Weights of a small transformer language model: MLP 640 tanh GELU.
MLP neurons of a small language model. Each row is named by its layer, matrix (down: output weights) and neuron, and shows model dimensions 32-159. Each number is 128 + 24 x the weight over its row's rms, rounded and kept within 0 to 255.
A block is one neuron, or neurons of one layer that tend to fire together. Before each block is what it responds to, as a language model described it from the Wikipedia text at the highest values.

Description: Second piece of split words. Short subword fragments right after a word-initial capital letter or syllable, mostly inside names, such as I-v-an, I-b-rox, I-d-lib, He-b-ron.
L5.down52 [130 117 183 102 141 104 127 164 168 135 114 143 110 120 150 103 129 169 126 144 104 117 141  87 150 129  85 147 157 124 108 101 134 132 156 126 105 144 114 115 170 113 120 150 122 167 143 165 111 130 141 179 137 164 179 135 155 133 130 133 108 165 164 116 146 141 148 117 100 119 150 111 108 114 145 139  76 150  89 134 123 159 118 143 158 107  87 116 118 114 121  99 140  72  62 143 137 128 160 162 133 108 139 121 135 111 134 104 136 141 108 137  92  93 104  88 103  97 147 159  87  85  99 116 131 109 166 125]
L5.down53 [125 119 127 116 133 162 116 101 113 136  97 155 119 100 113  90 154  96 133 129 168 173 168 174 139 125  85 135 128 159 131 147  85 162 124 118  95 119 114 129 141 118 108 106 134 112 127  95 195 147 114 109 147 118 138 190  79 146 126 127 106  77 154 147 153 159 134 175 130 107 181 131 107  90 125 113 108 115 153 114 131  85 119 119 160 121 119 108 132 131 113 165 134 154 121 135 104 154 156 141 142 144 103 120 100 152 119 125 131 138  98 140 135 121 151 145 148 153 114  89 114 120 156 147 119 123 107 114]
L5.down108 [ 94 144 184 120 111 114 134 156 103 144 120 171  84  96 120 130 124 166  70 157 142  93 137 147 140 112 111 145 143 173 136 130 151 164 122 140 140 149 136 120 141 153 134  97 116 102  97 177 100 107 110  90 138 153 138 146  79 137 106 132 100 152 150 140 116 132 137 120 114 139 114 130 157 124 111 137 123 112 131 132  98 155 129 117  91 153 167 138 145 155 121 161  95 129 116 109 136 112 139 151 168 117 106 128 113 140 114 113 126 148 153 154  88 149 129 126 107 111  75 133 137 106 129 110 152 110 150 130]
L5.down257 [148 128 106 138 135 132 151 128 172 116 105 129 166 118  91 127 137 147 151 138  95 118  93 125 169 148 192 156 128 148 114 120 114 122 146  99 141 158  99 122 165 137 105 133 106 137 120 146 110 117  93 149 141 103 126 123 182 144 175 165  96 139 146 139 116 119 110 114 105 117 127 157 121 139 153 117 122 153 129 137 146 112 122 110 180 112 154 112 169 114 123 112  98 169 147 127  82 107 174 148 167  99 124  93 102 111 111 146 129 146 109 125  98 117 156 105 108 125 104 169 108 118 108 126  91 169 124 111]
L5.down341 [ 94 150 132  80 123 137 126 121  66 115 147 105 147 101 113 124 131 125 136 137  91 115 157 112 123 135 112 122 138 149 134  85 159 133 102 166 133 160  93 119  92 188 102 134 129 119 100 132 119  62 169 137 119 117 139  97 137  98 129 169 159  92 130 139 147 148 114 114 179 129 114  88 120 123 144 106 129 154 123  98 120 121 128 141  98 114  92 120 151 147 108 123 140 133 102 145 129 134 119 133 145 102 142 110 171 177 131 142 122 136 140 160 142 106 152 105 152 152  93 125 116 155 160 115  86 185 121 110]
L5.down521 [108 118 143 156 193 160  86 121 123  95 139 173 122 115 150 132 130 108 120  88 111 107 143 116 135 155 124 150 105 135 154 116 133 131 133 101 142 137 107 139 140  80 139 143 173 159 121 135 100 124 130 124  99 130 152 111 170 132 104 169 118 151 143 113  93 104 145 118  92 128 139  63 149  96 152 145  98  86 100 131  87 130  94 134 140 110 117  99 125 149 162 131 131 100 136 120 133 145 116 112  87 146 106 148  95 102 107 160 149 144 115 180 129 137 129 127  71 132 158 122 156 173  93 145 119 125 134 167]
L5.down544 [103 113 143 130 114 141 108 147 131 169 100 111 143 165  82 138 130 187 112 126 159 131 103 108 117 155 118  72  87 140 109 124 125 106 118  97 143 136 109 146 121 164 123 118 121 166 123 110  74 164 129 160 107 111 139 115 114 109 108 143 110 158 166  83  83 137 122 144 139 160 106 153 113 141 186 132 130 106 125 149 146 104 113 157 130 106 135 105 118 185 128 119 102 120 125  89 123 152 136 123  93 136 110 112 143 113 125 149 162 133 126 104 116 116 133 141 115 175  81 149 129 134 146 136 129 136 118 193]
L5.down601 [126 106  78 124 111  90  85 171 165 115 110 154 123 168 166 124 109 114 151 108 112 136 112 142  99 133 132 127 133 132 153 161 141 157 109 130 152 150 130 139 114 153 118 158 136 147  81  90 132 111  92  87 130 116 121 115 135 142 105 188  80 155 107 124 173 164 131 144 106 134 153 126 101 142 139 137 133 158 127  91 129  85 119 132 118 152 143 105  98 147 132 117 147 114  99  92 124 159 136 157 154 123 100 153 103 134  74 121 164 134 130 120 118  83 117 140 156  89 142  76 119 183 136 122 110 170 124 145]

Description: Infobox field tokens. Formulaic pieces in Wikipedia infobox lines, like the colon after Summer (DST), the 2 in km^{2}, and the I in UBIGEO; more weakly, mid-word pieces (d in Mahmoud, ors in endorsement).
L5.down36 [124 125 138 113 134 123 153 202 154  84 147  90  97  87 147 127 152  93 100 168 151 112 115 132 107 144 163 163 115  95  80 123 119 159 118  92 131 117 105 178 104 133 120 117 125 152 158 146  81 107 109 119 122 116 148 109 176 129 150 156 127 117 143 129 122 126 161  97 128 119 101 132 128 126 141 140 149 125 152 112 100 103 106 143 103  89 166  79  93 140 118 127 162 116 113 146 122 144 103  97  89 126  85 132 166 178  99 127 131 130 131 177  93 147  73 154 137 139 130 173 147 124 163 142 150 112 140 113]
L5.down44 [151 103 114 118 124 143 112 138  95  98 157 125 102 133 123 152 105 122 137 142 143  92 142  73  94 126 134 127 141 165 113 159 176 119  99 170 123 125 132 109 142 161 108 102  90 129 129 155 121 162  93 111 108 171 112 133 153 163 105 115 116 125 142  98 131 136  88 130 109 121 117 125 144 138 151 113 114 144 151  99 138 114 101  93 126 141 120  74 175 113 141 136 114 115 154 157  95 139 176 113 110 124 164 172  83 119 168 109 134  97 139  88 194 170  98 130 147 135 109  92 136 127 120 124 127 172 109 120]
L5.down55 [124 132 137  89 197 169 102 110 120 102 115 193 148 134 123  88 156  85 109  99 148 155 137  92  89 139 120 135 157 175 159 128 123 169 122 184 162  99 141 106 123 115  84 106 133 165 101 110 102 122 133 111 107 136 164 111 171 183 151 164 139 126 146 137  85 105 138 119 128 136 101 114 136 144 111 147 167  94 108 118 100 113 154  99 107 143 126 113 117 161 160 121 109 123 148 112 103  77 124 145 106  99 140 109 167 144 127 129 126 120 138 144 116 151 113  90 155 124 123 123 149 119  95 144 108 123 124 137]
L5.down132 [105  92 127 142 178 164 159 118 125  91 123 122 105 102 102 111 140 145  72 110 154 142 140 113 126 153 124 121 124 116 161 149 119  88 139 122 114 162 148 134 148 139  78 105 104 116 155  88 128 117 110 140 124 165 132 155 124  92 184 115 123 131  96 159 111 120 139 178 148 110 119 152 126 141  95 105 111 127 159 120 141 162 102  74 134 125 131 133 146 125 132 104 109 148 113 129 100 174 120  87  92 126 121 122 150 101 131 191 178 135 149 119 122 146 137 101 131 146 118 102 126  71 113 114 129 105 123 133]
L5.down176 [ 78 172  90 154 124 119 117  86 140 153 160 125 143 133 122 104 109 116 151 141 126 129 121 134 114 160 128 173 104 113  81 107 159 137 121 146 154 118 130 133  96 109  75 112 111 133 113 126 139 118 130 138 158 124 150 139 124 114 101  94 143 166 135 114 135 113 128  76 181  93 105 157 127 130 145 169 105 133 153 160 151 150 182 119 154 110  90 132 121 102 153 158 112 121 149  97 115 120 109  95 109 159 141 142 129 137 115 107 128 147 122 147 105 140  81 189 132 139 101 108 128 132 163 111 123 165 113 120]
L5.down191 [149  90 124 117 149 139  74 152 143 104 128 118  89  99 163 110 129 122 151 175 117 136 127  89 173 126 128 106 117 106 106 134 118 153  97  96 171 125 149 135 141 133 120 172 197 130 105 130 151 154 133 153 112  99 106 126 127 111  81 111 123  74 201 160 118 158 110 123  90 132 115  71 122 128 123 140 155 144 161 140 144 114 123 109 127  75 116 152 111 125 123 110 160 141 133 103  97  92 123 146 170 123 145 106 119 128 129 155 129 157  97 117 142 103 129 168 123  78 117 154 110 156 146 171 140 114 107 118]
L5.down279 [148 145 136  92 113 104 123 153 122 135 134 116 157 165 131 147 128 136 143 133 100 125  78  66 139 147 138 145 105 110 136 117 194 152 110 148 139 119 125 132 139 104 171 138 153 112 154 139 144 120 138 171 130 106 176 105 159  94 140 112 135 103 171 137 107 125 138 112 187 142 117 132 146 121 116 127 106 126 114  95 151 118  93 127 111 139 112 142 143 108 127  86  96  99 154 117 173 104 129 155 114 130  82  94  83 145 167 164  77 154 117 111 125 129 113 120 117 148 161  85 144 141 141 165  98 145 111 118]
L5.down605 [176 132 142 128 148  70 111 132 184 142 160 137 135 134 102 104 157 145 107 155 146 151 145 110 138 140 126 138 150 124 135 124  99 103 142 118 104 137 156 142 147 133 117 125 143 115 179 105 152 134 124 109 110  92 133 119 134 124 129  88 147 134 104 135 141 118 209 137 104  91  87 141 129 173 102 105 114 108  96 155 116 129 139 145 153 185  76 164 130 133  77 144 121 120 116 137 132 148 145 150 140 157 115  94 138 155  96 111 154 109 123 119 114 154 114 122  58 156 100 111  94 129 122 103 135 116 115 127]

Description: Quantity "of" and mid-word suffixes. Fires on "of" after quantity or group nouns (number of, series of, two of), and on predictable word-completing pieces like -ent, -en, -re (student, different, thirteen, There).
L4.down249 [162 117  79 145 100 155  87 134 119 152 115 102 127 132 130 145 117 139 131 163 102 149 141 106 124  98 153 130 140 168 191 140  96 134 112  89  99 141 134  83 111 117 138 113 125  93 150 136 165 110 145 150  87 165 121 124 119 110 108  88 162  67 132 128 146 146 110  78 146 127 130 140 133 176  77  90 152 167 145 112 145 105 159 138 120 148 151  87 121 150 151 116 156 142 104 129  99 119 123 141  97 111 123 148 166 138 109 113 138 128 116 109 135 144 117 152 163 136 129 137 172 110 170 144 122 108 130 159]

Description: Inner pieces of foreign names. Early or middle word pieces inside split-up words, mostly transliterated foreign names of people and places, e.g. Ku-w-ait, Suk-um-aran, Al-M-ina, also a-v-oid.
L6.down21 [ 87 129 129 126 120 121 131 111 170 143 114 154 141 108 111 124 128 109 108 136 141 106 132 131 138 136 118  94 189 134 120 138 144 123 127 108 150 133 139 107 146 102 141  84 114 103 172 154 123 205 140 138  71  98 124 120 177 160 111 114 163 116 166 129 139 166 123  96 102 137 167  71 122 146 132 136 101 152 124 177 143 134 115 113 179 137 154 144 136 119 105 127 125 128 123 164 120  97  80 164 157 114 106 111 130 119 121 153 122 137 145 113 156 131 122 128  91  99 129 121 164 143  93 145 127 127 129 101]
L6.down195 [156  97  97 122 111 155  97  90 183 130 137 151 103 115 159 137 124 129 138 124 150 126  74 129 156 131 130 154 123 140 146 128 124 140 192 139 121 130 133 118 147 132 105 176 126 181 124 140 109 141 123  92 144 136 179 117  98 115 105 136 109 120 130 134 130 101 151 145  95 147 155 126 102 139 107 138 109 158 104 123 154 142 142 105 143 148 110 174 137 166 136 146  91 129 113 139 126  43 105 147 134 183  98 126 101 141 106 121 138 116 112 134 116 136 120 114 168 141 135 177 176 118 101 117  69 104 126 121]
L6.down227 [103 124  93 153 120 157 132 159 122 157 101  82 169 154 122 127 144 158 141 110 112 118 105 105 166 118 122 153 110 136 139 122  93 129 130 166 159 102 101  47 144 127 152 100 160 101 119 158 125 153 107 134  90 122 130  89 116 110 123 116 165 145 116 171 136 119 133 127 115 158 169 160 170 141 118  82 133 155 125 173  77 146 131 117  78 125 104 153 139 151 174 131 130 105 119 112 144 133 134 162 126  88 145 125 124 109 125 125  86 161 138 142 136 158 135 117 115 135 149 140 116 114  94 130 161 112 103 110]
L6.down341 [ 95 104 132  84 146 138 162 116 137 138 131 146  89 116 106 106 105 129 138 142 144 170  98 152 138 103  78 102 159 145 133 160 104 136 137  88 119 139 150 132 136 150 122 102 136 112 112 139  96  83 147 177  78 141  90 150 129 114 132 156 120 139 140 172 108 150 129 132 136  84 151 118 113 114 140  88 128 189 141 141 118 184 189 124 135 102 162 115 120  94 175 130 100 171  89 118 120 141 122 123 110 142 159 141 123 144  94 134 133 131 154 129  96 103 130 154 108 100 109 141 135 106 112  99 133 154 115 109]
L6.down449 [116 177 154  96 128 126  76 119 148 130 117 155 115 153 131 113 136 183 151 129 102  79 156 133 137 122 136 139 148 140 170 143  93 125 149 144 128 106 179  97 148 121 109 104 143 155  57 191 121 131 142 124 123 144 114 116 130 132 146 129 110 119  91 108 112 125 117 144 132 170 168 141 130 150 108 127 112 128  92 130 104 163 158  80 144 137 172 145  96 167  70 136 105 136 130 147 152  97 145 131 132 141 133 136 125 146 100 137 110 181 143 109 148 105 116 130 140 152 120 126 114 111 114 119  96 101 127 116]
L6.down492 [101 137 185 109 177  90 123  83 138 166 131 155 167 127 131 166 127  92 138  93 123 154 141 159 165 136 122 118 112 138 117 145 105 120 106 163 142 118 117 106 115 119 139 181 134  97 131 149 146 105 143 135 128 122  97 150 161  84 106 137  95 149 118 163 136 132 136 133 126 136 123 120 148 114 101  76 111 124  90 139 116 138 168 129 160 115 144 180  83 164  83 124 126 114 112 148 117 138 110 129 111 143 106  99 147 134 132 151 133 124 101 125  76 112 134 132 146 164 111 105 133 172 134 103 127 143 112 121]
L6.down568 [114 138 138 128 105 107 118 169 104 126 119 148 120 128 143 141 131 121 161 146 135 157 134 126 176 153 153 118  97 157 163 124  74 145 170 103 111 109 104 157 122 133 124 119 131  96 111 104 125 117 123 157 104 134 134 108 117 130 136  76 139  82  97 105 127  84 126 145 138 173 161 139 125 106 171 101 163 129 105 115 160 151 136 101 132 123 134 164 134 138 120 131 136 133 147 136 125 163 126 112 113  62  79 132  79 109  98 126 118 111 167 163 107 116 146 136 160  92 157 136 156 143 140 139  94 157 155 133]
L6.down597 [146 152 162 143 149 131 141 113 119 115  88 161 131 156 129  56 193 124 121 114 122 109 115 120 156 135 132 142 128  84 149 160  90 127 173 100 126 127 142  99 126 126 118 127 119 132 123  99 154 124 107 122 137 154 132 120 157 130 147 108 150  92 107  86  96 150 165  93 143 110 138 117 108 131 117 111 115 112 139 148 102 120  98 121 118 108  77 149  91 122 110 141 123 154 141 162 152 119 157 115 152 142  47  90 120 145 155 137 130 177 121 110 115  99 138  76 143 136 163 130 126 109 156 145 123 100 159 165]

Description: Word piece after capital. Word piece right after a lone capital letter or short opening fragment of a proper name, e.g. I-z-ard, I-ll-inois, Shinjuku I-‑Land, A-g-yemang.
L4.down508 [133  75 109 100  72 147 125 130 151 116 124 117  82 139 166 101 131 141 113 137 109 130 102 165  94 130 133 116 123 159 118 125 127 147 132 116 220 121 118  91 151 117 138 121 133 139 132 162 120 147  81 116 118 196 142 130 142 129 124 154 129 115 111 115 115 152 126  90 138 136 123  99 148 114  71 103 163 164 170  65 119 128 122 142 152 103 136 132 107 121 118 117 143 164 122 122 128 149 146 124 151 131 106 118 118 125 107 155 139 108 142 123 123 134 106 136 123 114 138 110  99 168  74 155 129 128 178 145]

Description: Predictable code completions. Highly predictable next pieces in fixed codes and phrases: last letters of acronyms (UTC, COVID, ISBN), degree signs in coordinates, and be after can/would.
L4.down571 [131  94  77 108 128 136 150 124 139 145 139 139 121 119 156 105 181 102 135 103 125 174 173 133 125 139 148 120 127 117 116 131 153 110 121 122 160 119 117 106 122 128 175 151 117 124 104 124  94 149 137 104 115  86 149 140 136 125  87 144 104 139 155  82 123 151 109 152 108 110 136 110 144 117 126 134 157 146 107 136 109 150 140 171 132  60 148 150 150 110 120 157 167  94 116 117  97 121 147 122 107 124  93 136 192 151 123 168 103  92 110 115 142 128 124 142 136 119 160 121 134 119 154 104 113  97 123 139]

Description: Second piece after capital. Word-piece tokens right after a capital letter or digit fragment that completes a word or code, such as UT-C, O-sc-ar, O-cc-upation, O-ce-an.
L6.down69 [128 150 117 125 122 141  98 139 141  97 125  82 105  90 188 139 106 130 111 127 125 170 164  95  94 127 174 100 151 145 148 169  99 134  70 117 124 139 115 152 136  95 123 153 165 135 112 123 126 141 100  99 139 106 139 124  84 170 127 132 124  88 162 139 136 146 139 143 135 153 127  90 156  89 110 105 126 138 109 152 125 172 112 109 151  90 139 124 142 130 149 137 145 116 125  95 130 131 104  89 102 135 171 101 157  98 121 109 150 145 148 149 115 127 185 155 135  88 120 145 129 171 149 128 122 158 112 127]
L6.down95 [122 105 100 101 156 176 120 125 139 134 135  89 127  87 143 102 141 135 166 126 176 151 142 122 129  75 121 109 136 162 130 130 134 105 136 103 192 150 126  74 149 108  89 151 114 144 120 146  82 158 159 157 128 125 125 136 104 102 128 122 164  97 127 151 107 173 142 182 140 119  89 143 172 139 146  79  75 137 133 115 118 146  97  76 112 117 141 112 110 121 147 154 166 179 134 142 121 136 122 141 105 133 159 117 140 145 113 163 113 138 122 120 138 139 152 100 121 183 129 113 140 139  87  88 136 104 111 116]
L6.down171 [119 131 113 129 116 128 175 185 110 130 135 112 131 143 164 154 171 124 151 135 156 127 144 103 102 172 111 135 135 117  97 138  97 153 167 104 117  91  95 152 120 156 145  63 133 171 131 116 124 112 150 142 107 166 101 140  68 101 156 107 135 123 136  77 112 125 143 147 146 135  94 138 118 147 125 117 163 115 145 135 116 135 154 104 119 102 162 125 117 131 185 142 119 129 124 114 117 110  81 106  91 155 119 129 142 125 124  93 146 128 116 101 155 131 166 139 140 152 170 117 139 143 120 143 163 170  93 163]
L6.down220 [102 149 135 107  94 155 127 145  82 134 120 136 139 110 141 169 156 164 139 158 126 128 127 117 154 143 105 124 112 140 129 137  73 131 159 151 113 114 111 187  97  94 102 136  89 150 122  74  85 163  93 109 112 177  92 124  91  85 154 163 134 137 124 138 145 138 141 183 106 107 159 138 133 122 133 106 133 149 171 176 163 139 131  70 112 167 109 152 100  96 144  84 155  98  96 119 146 161 149 119  96 156 121 126 135 130 119 114 127 153  92 116 135 109 151 168 103 173 117 124 116 139 107 157 133 123 128 140]
L6.down331 [112 103 117 130 137 125 122 102 118 111 168 120 134 144 136 123 126 104 119  63 100 140 121 103 155 114 133 100  94 150  82 122 143 116 125 112 158 118  78 152  98 196 163 119 113 144 140 147 138 145 121 125 101 104 118  91 121 125 140 122 162 159 165 150 110 148 136 138 103 147 140 104 144 152 104 148 123 111 116 126 113 170 124  93 146 155 167 107 112 120 116  69 151 107 105 161 165 125 149 125  96 124 136 188 148 120 136 105 169 119 144 161 133 133  93 113  69 162 105  72 151 118 148 107 131 151 165 118]
L6.down384 [ 92 116 170 124 106 124 186 143 105 121 146 107 169 132 124 131 127 122 124 105  85 107 147 130 177  93 134 117 137 131 101  87 116 156 123  95 104  93 166 140  96 113 100 146 138 110  72 158 103 141 118 104 136 114 132  85 103 145 125 142 100 109  97 114  95 129 129 164 127 143 152 143 131 107 119 134 119 133 161 108 143  78 129 122 172 132 101 186 126 155 138 124 138 117 162  84 141 139 167 101 162  90 127 142 138 159  88  91 143 145 141 130 153 151 109 153 168 129 153 148 127 130 126 123 154 107 116 104]
L6.down507 [135  84 113 126  80 119 158 119  94 100 146 158 106  95 137 116 134 133 128 130 125 168 131 159 133 131 137 110  96 112 111 151 131 113 107 155 111 144 138 126 109 115 135 109 151 118 180 128 103 166 127 111 114  96 124 161 173 119 137 108 116 132 139 159 108 152 103 156 110 150 154 124 151 120 164 109 123 133 142 100 131 153 139 133 132 129 107 137 134 123 132  94 148 108 111 145 110 159 169 123 153 131 171 166 102 125 104 109 108 135  78  94 102 154 136 122 104  93 154 114 130  86 154 108  85 188 151 168]
L6.down535 [132  80 117 146  68 120 113 135 144 131 135 153 103 101 125  97 125 140 133 139 107 115 128  97  98 120 149 113 130 138 119 180 153 119 118 144  84 157 125 143  91 160 137  92 135 132 121 115 137 104 145  65 143 143 174 149 126 154  80  99 129 161 101 129 134 121 170 126 135 137 161 140 187 126 124 132 139 134 120 114 138 143 148 131 124 105 125 150  95 127 104 124 141 142 159 139 133 128 163 105 103 133 140 142 149 161 178 105 109 146 109 113 131 145  95 117 148 165 129 106 129  88 116 176 147  83  76  80]

Description: One of / word pieces. Mostly "of" right after "one" (one of the founders, One of them), plus middle word pieces inside split words like s-ou-thern, sus-pects, re-ac-hed.
L5.down312 [112 113  96 139  78 120 126 134 126 191 136 157 138 150 139 158  89 117 109 138 125 152 106 146 101  75 131 114 136 124 136 145 118 132 155 139 177 120 132  99 113 135 132 179 111 106  87 136 150 132 140 106 114 110 122 133 132 124 138 155 115 154  89 107 144 106 132 141  92 136 165 121 126 152 141 149 110 177 142 168 138  95 123 121  80  97 103 102 127 148  80 132 133  64 146 130  76 160 157 113 137 149 133 105 147  96  84  91 128 115 110 163 122  93  84 141 145 135  97 141 142 108 119 143 155 167 118 153]
L5.down373 [165 141 139 117 116  94 137 167 189 132 184 150 134 110 100 107 125 145 155 120 169 107 126 108 148 120 140 138 156 148 174 109 110 121 115 168 133 108 108 143  75 121 131 141 158 137  99 156 135 127 123 112 139 129 135 136 124 136 119 128 117 127 108 133 122 144 144 109  88 117 128 125 112 114 132 122 126 112 126 115 114 129 148  63 146 123 164 136 139 140  84 110 122 144 138 118 119  93 143  83 195 102 151 129 134 175 105 130 145 127 142 150 124 132 106 122  99  81  73 173 108 151 149 100 155  99 140 113]
L5.down400 [111 119 163  98 133 121 110 121 140 160 125 130 142 135 133  99 111 115 152 105 124 144 132 136 103  98 146 136 130 136 132 136 152 125 110 184 167 114 135 147 148 160 130 126 187 106 130  97 113 170 127 137  88 132 142 147  92 110 138 116 147 107 133 116 154 170  91 125 124 102 133 137 110  92 163  49 144 130  75 127 134 146 147 158 105 112 137 127 107  99 118  70 138 106 118 129 174 137 144 113 113 156 138 148  99 101 120 115 158 164 116 105 138 119 124 151  88  89 113 120 145 127  93 122 146  87 167 111]
L5.down462 [ 97 154  97 157 124 159 167 125 143 136 131 169 104 131 154 183  79 133  68  88 114 139 111 128 118 157 168 110 104 113 156 136 110 140 111  85 105  83 134 101 156 163 138 155 138 142 141 127 139 134 134 138 130 135 145 142 172 100 103  84 111 114 138 121 158 102 122 128 146 103 137 141 173 137 130 149 145 146 128 132 139 128 124 172 114 126 128 148 121 100 109  74 186 110 114 161 185 123 194 109  99 107  93 114 151 134 152 124 148 122 141 134 142  88  83 122 130 128  98 117 122 130 132 100 133 146 127 106]
L5.down484 [ 88  99 107 108 146 132 187 120 139 142 125 163 100 131 106 128 138  86 123 141 161 177 100 120 151 107 108 121 125 144  92 121 139 116 129  62 151 120  98 159 108 124  96 149 176 159 127  94 146 151  90 155 102 110 141 153 103 105 107 115 140 119 118 165  97 127 153 144 125  95 141 142 134 132 132 124 102 147 150 107 164 117 108 156 108 135 169 144 130 124 139  77 123 149 164 134 130 139 117 107 152 142 104 111 106 157 179 120 108 112  95 142 115 120 127 112 105 142 152 129 143 124 123 179 127 112 118 138]
L5.down498 [115  96  86 128 120 101 125 112 119 101  90 136 142 112  72 100 130  96 141 100 106 134 141 121 113 121  36 140 141 138 143 132 148 114 110 151 179 163 118 125 131 128 122 127 162 126 170  94 144 123 115 144 156  62 123  99 143 135 100  94 167 121 106 137  86 119 128 104 116 123 132 128 115 144 106 116 134 116 105 135 157 149 113 154 117 111 126 149 151 125 150 110 179 156 142 134 115 111 126 121 152  89 139 149 114 115 174 166 106 110 157 138 155 119 154 110 118 159 121 142 159 179 151 171 136 133 119 139]
L5.down555 [120 124 142 114 115  98 127 112  98 115 141 115 131 144  87 137 116 151 120 121 168 115 134 143 129 118  92 118 131 101 119 136 149 152  93 143 105 112 123 144 158  59 133 111 126 108 139 154 112 148 134 139 136 106  87 129 123 116 189  98  96 137 147 122 126 136 145 118 142  74 101 181 144 110 135 123 117 145 115 147 165  99 165 158 118 124 128  78  98 129 141 146 136 115 111 104  84 121 149 174 110 178 126 106 141 163 131 139 135 182 135 141 119 131 100 157 105 130 153 178 176 119 104 105  79 162 144 156]
L5.down559 [129 181 131 115 106  88 112 141 133 157  87 158 136 113 150 109 119 126 137 143 162 139  89 117 133 125 165 148 175 147 152 102  92  95 158 142 114 121  93 149 148  86 107 111 140 159 130 146 128 126 138  93 144 108 147 159 115 105 154  93  98 114 133 151 152 152 112 132 118 122 133 165 144 117  89 132 131  83 188 186 125 157 106 166 132 107 147 120 120 155 137 194 135 145  97 120 146 108 106 133  96  99 134 117 162 128  85  97 110 153 137 146 121 126 186 146 102 140 124 114 134 138 147 103 129 131 123 142]

Description: Predictable word-completion points. Word-piece fragments whose ending is nearly certain, like A-re(a code), differ-ent, The-re, al-re(ady), plus "of" after "one" in "one of the".
L6.down68 [125 109 157  89 124 128 171  93 119 159 117 130 127  93 112 112 104 100  95 168 132 113 122 113 133 132 103 106 157 110 157 202  86 126 149 117 130 108 138 137 133 139 136 124 107 120 155 104 149 122 178 140 149 140 104 109 144 130  96 117 113  90  87 133 130 127 152 138 147 111 119 171 149 102 133 148 134 110 145 134 147  93 101 122  96 165 100 123 132 133  98 136  99 158 113 112 127 150 177 136 158 159 148  98 120 143 162 119 111 147 102  94 121 173 136  98 150 139 138 173 127 128  99  95 147 146 167 104]
L6.down73 [101 128 111 128 133 145 140 150 134 104 134 151 128 112 133  93 141 115 135 111 128 121 129 160 115 175  77 108  99 148 133 147 150 135 152 124 127 166 120  97  96 138 198 142 144 175 156  86 142 137 136 122 158 129 105  97  72 131 141 117 134 163 130 135 136  77 140 153 123 139 137 136 111 146 109 143 122 112 142 116 121 152  95 160 155 120 161 118 104 110 108  98  99 117 127 168 111 108 152 146 123 110 116  74  75 119 103 132 143 116 121  89 143 109 102 157 126 116 145  95 158  81 138 111 146 161 101  93]
L6.down93 [162 115 106 118 116 147  92 149 136 119 146 129 118 108 124 137 186 122 151 145 127 107 118 102 144 144 121  88 124 155 137 131 136 114  81 131  95 128 108 163 107 160 168 159 128 100 176 103 144 144 150 124 104 153 128 142 161 145 162  84 131 109 118 163 124 140  70 170 150 149  92 107 117  95 150 120 102 110 103 118 127  70 140  95 137 152 126  75 124 119 147 107 160 114 123 105 169 155  90 135 116 128 167 103 115 167 109 150 146 125 127 119 149 142 115 121 134 108 152 111 164 105 114  96 110 114 123 141]
L6.down113 [148 145 147 122  80 146 138  98 133 111 132 139 175 133 101 119 101 118 153  90 101 147 163 145 104 104 166 120 131 116 112 151 144 135 116 171 165 127 110 107 151 152  91 118 151  94 137  88 118 138 111 132 169 136 174 113 117 135 185 132 113 177 131 177 103 117  95 117 150 124 135 165 138  66 108 120 123 132  99 128 137 102 130 132 133 153 142 128 132 133 142 105 107 150 117 138 139 120 116 123 112 142 148 135 123  98 130  99 102 140 126 128 105 135 106 153 143 140 134 125 138 120 102 108 138  97 106 130]
L6.down131 [126 148 145 139 133 163 118  94 122 110 124 126 125 139 117 126 124  77 146 100 130 116 145 191 101 141  80 188 112 138 154 132 139 132 163 131 180 158 141  96  93 115 122 121  83 140 134 104 139  99 113 133 119 165 109 116 154 151 112 138 132 138 138 157 157 183 108 130 154 137 143 119  87 166 178 100 114 126  90 113 137 126 121 135 134 127  97 102 110 159 124 117 136 129 115 129  93 170 149 169 143 110 102  71  96 104 162 143 145  86 156 136  95 136 129 128 120 104 136 156 129 113 126 149 117 149 117 170]
L6.down233 [152 146 149 152 111 127 137 140 152 130 137 163 128 116  86 113 133  95 112 182 108 116 119 141 161 155 158  74 158 162 124  91 166 147 125 101 122 151 162 128 132 143 112 118 135 151  90 112 122 182 120 159 155  51 146 129 129 139 114 129  94 117 129 137 148 175 135 147 100  83 119 129 107 122  89 105 142 141  98 126 127 108 100 127 145 123 113 109 106  89 143 150 119 117  97 118 133  87 102  98 157 117 103 144 109 144 156 170 196 106 140 118 103 130 111 118  88 159 169 150 123 149 110 130 120 136 122  89]
L6.down334 [150  89  99 119 136 113  79 128 157 132 126 153 138 132  97 120  95 164 138 111 159 122 140 112 145 139 112 121  96  88 150 126 106 129 105 180 141 154 127 151 162 173 163 191 144 138 135 126 103 107 135 155 103 153 142 176 137 120 122 143 143 144 146 121 147 106 115 112 177 121  85 104  99 100 158 108 128 132 117 142 107 118 130 135 111 123 109 173 103 116 104 125 154 172 173 163 137  99 150 157 108 141  90 158 114 102 134 156 131 143  97 112 120 167 132 128  92 142 112 139 113  96 123 160 106 143 111 113]
L6.down427 [145 152 131 101  80 127 168 128 150 138 128 186 137 116 104 171 128 155 113 151 124 120  91 142 125 124 100 118 130 127 132 142 121 132 134 120 114 136 128 120 129 160 113 129 146 131 156 125 140 110 134 125 117 110 139 186  86  80 133 143 146 144 129 129 165  94 106 117 140 109 111 107 128 103 146 166 180 160 148 143 149 122 140 165 181 114 114  64 121 134 114  92  95 120 107 129  88  79 110 125 121  87 117  89 132 154 127 146 167 144 181 100 130 148  68 142 132 134 147 141 118 116 116 105 154 100 105 105]